Weights of a small transformer language model: no biases in attention or MLP, 5449 steps.
MLP neurons of a small language model. Each row is named by its layer, matrix (down: output weights) and neuron, and shows model dimensions 384-479. Each number is 128 + 24 x the weight over its row's rms, rounded and kept within 0 to 255. A neuron's up and down rows have the sign that makes its largest values positive.
After each neuron's rows is what it responds to, as a language model described it from the Wikipedia text at the highest values.

L4.down129 [112 154 132 150 123 134 172 109 193 105 166 135 120 130 153 124 136 109 111 149 147 120  95 120  92 133 101 111 197 164 120 169 123 152  83 111 175 146 129  70 105 118 119 135 151 128 125 140 147 131 129 141 132 104 128 136 139 134 129 165 139 176 117 117  97 126 117 143 116 153 125 129 113  92 110 120 124 134  96 134 138 143 113 123 131 176 176 126 150  91 144 131 125 119 192  71]
Past participles used passively or as reduced relative clauses, often after "was" or a noun and before "by" or "in", such as released, built, developed.

L6.down64 [116  85 130 136 158 138 119 156 154 117 113 133  78 119  95 145 129 130 144 145 129 165 126 123  94 135  72 130 154 152 145 150 135 126  72 134  93  83 120 131  94 109  95  61 125 137 120 113 132  95 127 124  75 145  96 143 123 121 141 127 122  81  94 138 106 134 138 104  99 100 124 121 113  94 147 137 103 138 150 130 123 110 148 131 112 182 132 121 157 154 137 112 127 151 132 113]
Mostly the word "in" as a preposition or word start (in the army, in 1955, in the world, in-experienced), plus scattered table cells and numbers.

L4.down200 [129 124 131  61 116 135 132 121 130 124 125 181 125 166 133 129 122 135 114 112 141 175 142 132 141 100 123 117 133 108  99 159 108 149 148 142 123 139 145 144 121 111 148 145 102 119 155 124 174 138 130 103 113 124 150 115 148 119 127 125  95 128 128 104 169 142 119  72  74 154  91 108 136 175 103 135 138 138 133 107 121  80 153 133 139 117 116 148 152 122 177 157 134  68 103 100]
The decimal point inside the longitude (second number) of decimal geo-coordinates, as in 88.528056°W, plus mid-word pieces of foreign names (Yogyakarta, Chatterjee, Azerbaijani) and table separators.

L8.down27 [137  70 162 155 118 156  89 123 122 156 130 138  83  84 149 132 119 167 103  97 139 183 112 143 121 119 117 136 113  88 145 149 131 186 119 143 111 108  97 108 158 160 126 155 180 158 123 118 167 124 116 164 137 119 140 146 138 124 140 179 150 145 110 113 125 133 166 118 189 135 105 114 113 186 121  98 149 126 116 121 131 154 148 128 134 117 187 109 118  61 108 117 157 151 121 101]
Tokens introducing a competitor's result or placing, mostly in sports results tables and brackets: table pipes, country codes before player names (SRB, CZE, AUT), and verbs like finishing, defeated, replacing.

L6.down1155 [ 98 128 129 138 150 102 113 132 117 118 156 114 129 153 113 166 121 108  97 169 103  65 104 122 117 122  79 116 161 159 101 126 131 114  89 123 120 111 102 113 116 154  94  81 100 143  90 137 121 136 126 124 142 154 131 127 118  78 118 104  64 163 131  60 110 117 130  98 117 138 166 145 151 100 119 114 132  96 121 142 161 139 158  78 148 132 135  91 139 100 127 159 134 129 142 127]
Past participles after was/is/were in passive clauses, often followed by in/by/on, e.g. released, built, located; also the "20" beginning years.

L6.down1494 [151 174 130 112 132 131 153 114  93 119 132 113  96 146 132 145  65  76 159 119 162 126 153 197 110 167 110 142 160 100  93 113 167 139 138 132 128 138 115  94 180 135 111 102 126 139 145 142 125 114 130 137 162 127 125 141 166 117  47 103 169 139 132 133  93 111 146  98 112  53 118 136 136 109 153 168 135 137 130 146  91  96  87 183 148 112 109 120  94 129 126 110 101 110 124 141]
Capital I starting a word or standing alone, as in I-10, the pronoun I, table letters or grades, and Iain, Ilford, Illness; sometimes US or CA.

L8.down540 [161 155 119 112  65  84  91 125  66 110 119  92 144 118 127 129  97 129 142 131 116 138 147 152 151 139 154 167 149 158 109  89 127 120 145 108 121 151 141 103 107  94  99 149 124  94 157 124 130 133 139 169 103 109 145 155 137 109 148 101 112 150 129 120 142  87 117 118 131 109 134 157 105 118 158 126  96 140 143 132 160 116 117 102  86  95  98  90  71 118 154 121 180 144 128 129]
Final tokens of abstract or conceptual nouns, often in book, song or article titles, such as God, law, inequality, Relations, conflict.

L6.down437 [144 132 137 110 137 124 115 122 115 150 188 108 102 166 128 151  91 140 142 162 129 132 105 147 105 143 133 140 117 135 152 106  95 178 110 114 133 114 153 118 137 100 146 144 105 166 171 132  78 129 173 144 127 144 108 120 163 158 135 100  64 110 107 153 120  93 144 139 119 161 105 120 136 137 102 117 113 159  93 159  79 120  94  95 125 148 136 174 124 131 138  85 140 159 203 150]
Indefinite quantifiers like some, many, most heading a noun phrase ("by some", "many of them"), plus the first word pieces of names in lists and tables (Meh, Kh, Rhe).

L6.down255 [121 112 131 113 110  94  73 169 147 151 194 136 133 120 111 134 130 135 117 134 133  70 146 173  90 138 115 105 148 140 121 136 137 107  97 122 100 127 118 142 158 110 146 122 130 151  99 144 150 143 127 106  99 129 135 114 115 123 131 127 154 128 117 110 135 146 181 132 110 135 127 145 112 147 156 145 190 132  85  79 136 108 162 137 135 119 100 122 149 142 137 151 171 127 134 109]
The closing " |" plus line break at the end of each row in Markdown-style tables (sports results, election tallies, filmographies, court cases) on Wikipedia pages.

L4.down1082 [135 136 108 102 141 129 120 149 110 148 144 144 119  85 155 115 142 130 126 106  95 137 141 152 155 171 165 110 142 140 111  93 108 125 110  94 127 149 136 137 130  72 115 134 114 129  93 165 123 124 135 129 133  93 121 138 109 108 132 116  94 120 122 158 165 134 123 127 120 143 124 116  79 111 129 153 149 117 114  65 167  87 117 128  96 155 110 170 151 135 164 153  73 130 155 101]
Prepositions (mostly in, also on, by, for, opening parentheses) right after a completed clause, usually a past participle, introducing when, where or how: published in 1983, released on YouTube, married in.

L6.down1517 [117 123 135 105 143 131  96 151 123 105 143 156 124  90 163 169 123 119 144 149 127 137  92 135 180 125 124 154 130 137 157 122 120 141 138 126 139 108 133 109  56 170 129 129 124 119  90  83 146 116 115 116 117 101 132 144 180 127 163  87  77 160 107 142 154 120 155 114 119  84  98 126 119 117  98  98  83 150 145  99 120 148 143 143 134 163 119 105 128 121 115 116 137 156 103 137]
Short uppercase codes placed before a name, mostly three-letter country flag codes in sports tables and draw lists (AUT, SRB, POL), also club or route prefixes (CD, HNK, US 224).

L4.down303 [122 135 144 107 118  85 145 154 106 126 139 120 137 141 135 102 110 110 103 154 183 158 110 143 160  88 106  89 113 117 111 134 124  98 117 134 120 123 125 113 106 121 104  81 157  88 134  71 148 155 126 103 132 121 130 117 160  93  73 143 128 102 127  78 117 144 126 183 157  74 146 160 162 126 127  77 164 171  66 166 166 110 114 121 127 127  94 127 138  88 138 100 170 125 144 133]
Three-letter country codes and country names just before a competitor or team name in sports draws, tables and lists (USA, BRA, NOR, Netherlands), plus weaker hits on "lost to", table pipes and "\partial".

L8.down240 [117 129 134 107 131 107 149 130 117 130  91 126 135 163 132 158  94 113 135 149 109 180 144 141 178 150 119 126  89  73 139  84 145 160 120 124 131 143 143  64 104 168 126 167  84 139 165 139 129 158  88 179 127 162 117 111 118 147 164 106 135  89 112 116 111 139 162 127 123 158  91 153 161  93 147  85 112 150 144 110  88 115  85 116  78 184  84 154 135  87  82 149 116 184 116  96]
Fires on quantifiers and number words opening a noun phrase, such as ten years, several times, many citizens; also on middle pieces of foreign proper names (Navan, Tianmu, Tanner).

L8.down1460 [129 117 136  77 137 119 121 185 134 136  87 133 142 109 145 124 132 141 140 128 125 133 105  73 123 144  85  89  88 163  89 107 134 118 128 146 104 127 118 109 151 128 124 169  77 124 150 126 123 124 124 160 113 148  93 150 110 179 166 100 166 121 131 135  87 112  98  89  89 158 118 116 142  95  64 129 124 164 156 130 134 103 144 168 145 100 147 105 133 112 138 125 142 125 154 149]
The token "in", either the preposition ("in the area") or the first piece of a word like institutional, inaccurate, in-person, often after "and", "than" or a list.

L6.down1182 [112 127 121  71 151  94 134 144 107 115  94  85 126 138 150 144 100 165 109 128 143 145 129 117 135 130 139 146 134 130 146 141 166 129 135 149 146  94 161 120 113 132 121 134 124 184 133 146 122  95 145 112 120 115  86 127 154  83  97 137 139 147 110 125  94  94 170 146 137 124 118 112 185 108 129 111 146 100 130  96 146 112 193 135 108 169 144 153 119 130  89 141 126 127 124 111]
Pipe separators ending a cell in Wikipedia tables and infoboxes, plus the decimal point in decimal coordinates such as 119.990278°W, and breaks ending list entries.

L6.down924 [115 136 104  89  90 173  97 136 127 131 150 130 132 153 165 134 138 165 141 135 144 101 118 110 157 102 161 152 126 119 107 143  86 107 109 119 165 119 122 121 129 117 168 178 109  88 186 125 100 124 153 119  87 119 173 121 129 170 154 138  95 126 151 120 139 127  78 118 135 103 132 106 133 178 118 154 134  93 117 134 121 119 149 132 129 124 154 155 145 169 142 164 157 140 114  97]
First token of a new table cell, list item or field whose separator was stripped from flattened tables, e.g. USA, Released, Iran.

L4.down208 [147 151 131 115  89 158 126  99 119 140 159 149 118 134 139 164 123 132 129 126 123 101  88 161 130 141 151 115 135 157 136 110 125 111 127 106 155 102 112 165 126 144 142 123 130 126 154 126 137 127 140 119 132 135 182 151 114 103 122 124 125 102 136  78 107 146 149 138 148 145  79 144 155 160 101 141 130 118 123 134 138 111 102  53  97 153 132 146 130 121  90 106 100 113 115 151]
Quantifiers naming a portion of a group, such as some, most, many, all, none, and percentages, often opening a clause or followed by of.

L8.down1407 [ 70  78 107 120 122  96 171 155 125 106  97 116 140 157 121 131 131 113  87 138 134 104 113 109 149 123  93  66 139 105  58 127 168 112 111 118 126 100 126 108 121 136 120 149 170 128 105 133 187 119 147 103  79 131 131 126 115 131 147 170  87 112 130 130 208 161 107 169 124 109  90 114 162 130 106 123 152 128 149 129 158 118 122 150 139  84 116 128 120 125 156 143 148  87 122 105]
First word-piece of a person's given name in lists, tables and after titles or commas, e.g. R(alf), Am(ir), Mam(ata), Tr(ina).

L8.down423 [114 105 176 121 139 167 181 144 133 104 139 102 115 119  99 129 148 104 102 135 105 110 101 148  79 106 104 143 108 123 136 170 102 123 116 122 156 125 110  97 119 139 135  74 106 137 187 191 131 178 103 146 128 112  93 106 128 130 105 111 113 118  78 124 147 118  78 142  82 186 163 135 146 102  96  99 123  96 168 133 142 117 111 151 156 112 138 141 121 120 149 140 152 152 135 109]
Past participles and verbs for origin, place or events, mostly "born" after "was" in early-life sections, also "located", "released", "died", "took place".

L4.down812 [112 144 113 160 139 153 163 137 102 127  90 135 123 118 120 164 136 123  95 124 120 105 137 137 156 157 128 138 140 141 117 117 137 145 155 110 108 146 123 113 136 152 124 161 144  96 159 155 152 160 139 132 119 140 130 140  92 128 140 144 111 102 135  92 172 108 138 141 142 125 116 137 108 103 152 162 110 115  96 103 110  88 153 145  76 127 127 140 119 127 101 145 124  99 115 145]
Word-final pieces or nouns finishing an abstract or relational term, often followed by of/between, e.g. similar-ities, relations, differences, ide-ology, theor-etical.

L6.down494 [137 115 105 144 114 175 113 161 134 138  77 115 125 116 100 157 141 120 113 112 108 124 151 168 109 123 127  66 123 141 139 105 130 142  73 124 123 151 171 134 123 129 127 119 100 150 136 130 136 161 115 170 127 156 151 136 103  98 120  97 145 129 159 105 146 153 133 159  99 140 117 114 114 107 139 152 140 127 128 133 172 139 108  92  88 149 127 171 115 121 133 131 125 124 122 143]
Final token of a noun naming a field, doctrine or cultural domain, ending its phrase: pedagogy, internationalism, architecture, music, culture, tactics.

L8.down132 [125 130 143 148 107 141 113 128 113 129  94 160 110 151 105 152 142 133  98 139 134 127 128 121 141 103 152 124 116 101 156  91 155 158 142  85 123  95 116 126 126 150  89 140 140  86 106 116 136 113 107 158 152  78 118 127 120 109 133 120  96 124 139 112 108 143 108 140 138 113 142 144 163  99 139 132 139 151 129 124 171 129 164 110 118 109 134 124 162 146 134 170 120 120 142 144]
Decimal points, commas and spaces inside numbers, especially decimal-degree coordinates and table stats, such as 51.28278, 1,675, 39–9; also New before York.

L8.down835 [145 126 132 110  88 110 103 143 172 119 130 148  86 128 116 131 149 121  92 114 155 118 133 106 147 127 170 102 126 104 137 144 157 130 130  97 129 119 133 127 130 112 133 191 153  75  71 149 169 126 161 106 136 132 113 110 120 177 134 144  89 124 105 134 129 168  99 130 134 141 109  99 159 128 161 162  98  90 142 100  88 139 122 101 136 112 158 139 109 146 112 154 151 110 147 145]
The first word of an appositive, participial or adjective phrase added after a noun, often after a comma, that expects a following preposition: capable (of), many of (which), composed (of), based (in).

L4.down239 [200 130 133 139 137 126 160 148 142 102  92 117 109 137 176 102 149 111 121 127 152 111 138 132 155 155 180 114 137 133 129 154 166 119 107  91 125 126 139 116 133 114 130 116 117 130 121 131 157 102 140 127 178 124 111  90 150 169 107 120 136 165 142 138 109 125 115 107 135  99 104 122 120  97 175 121 100 146  92 156 117 105 132 125 138 137 107 127 167 159 140 151 133 100 173 117]
The word right after a noun that starts a postmodifier or name, such as called or named before a title, relative that, or regnal numerals like II and IV.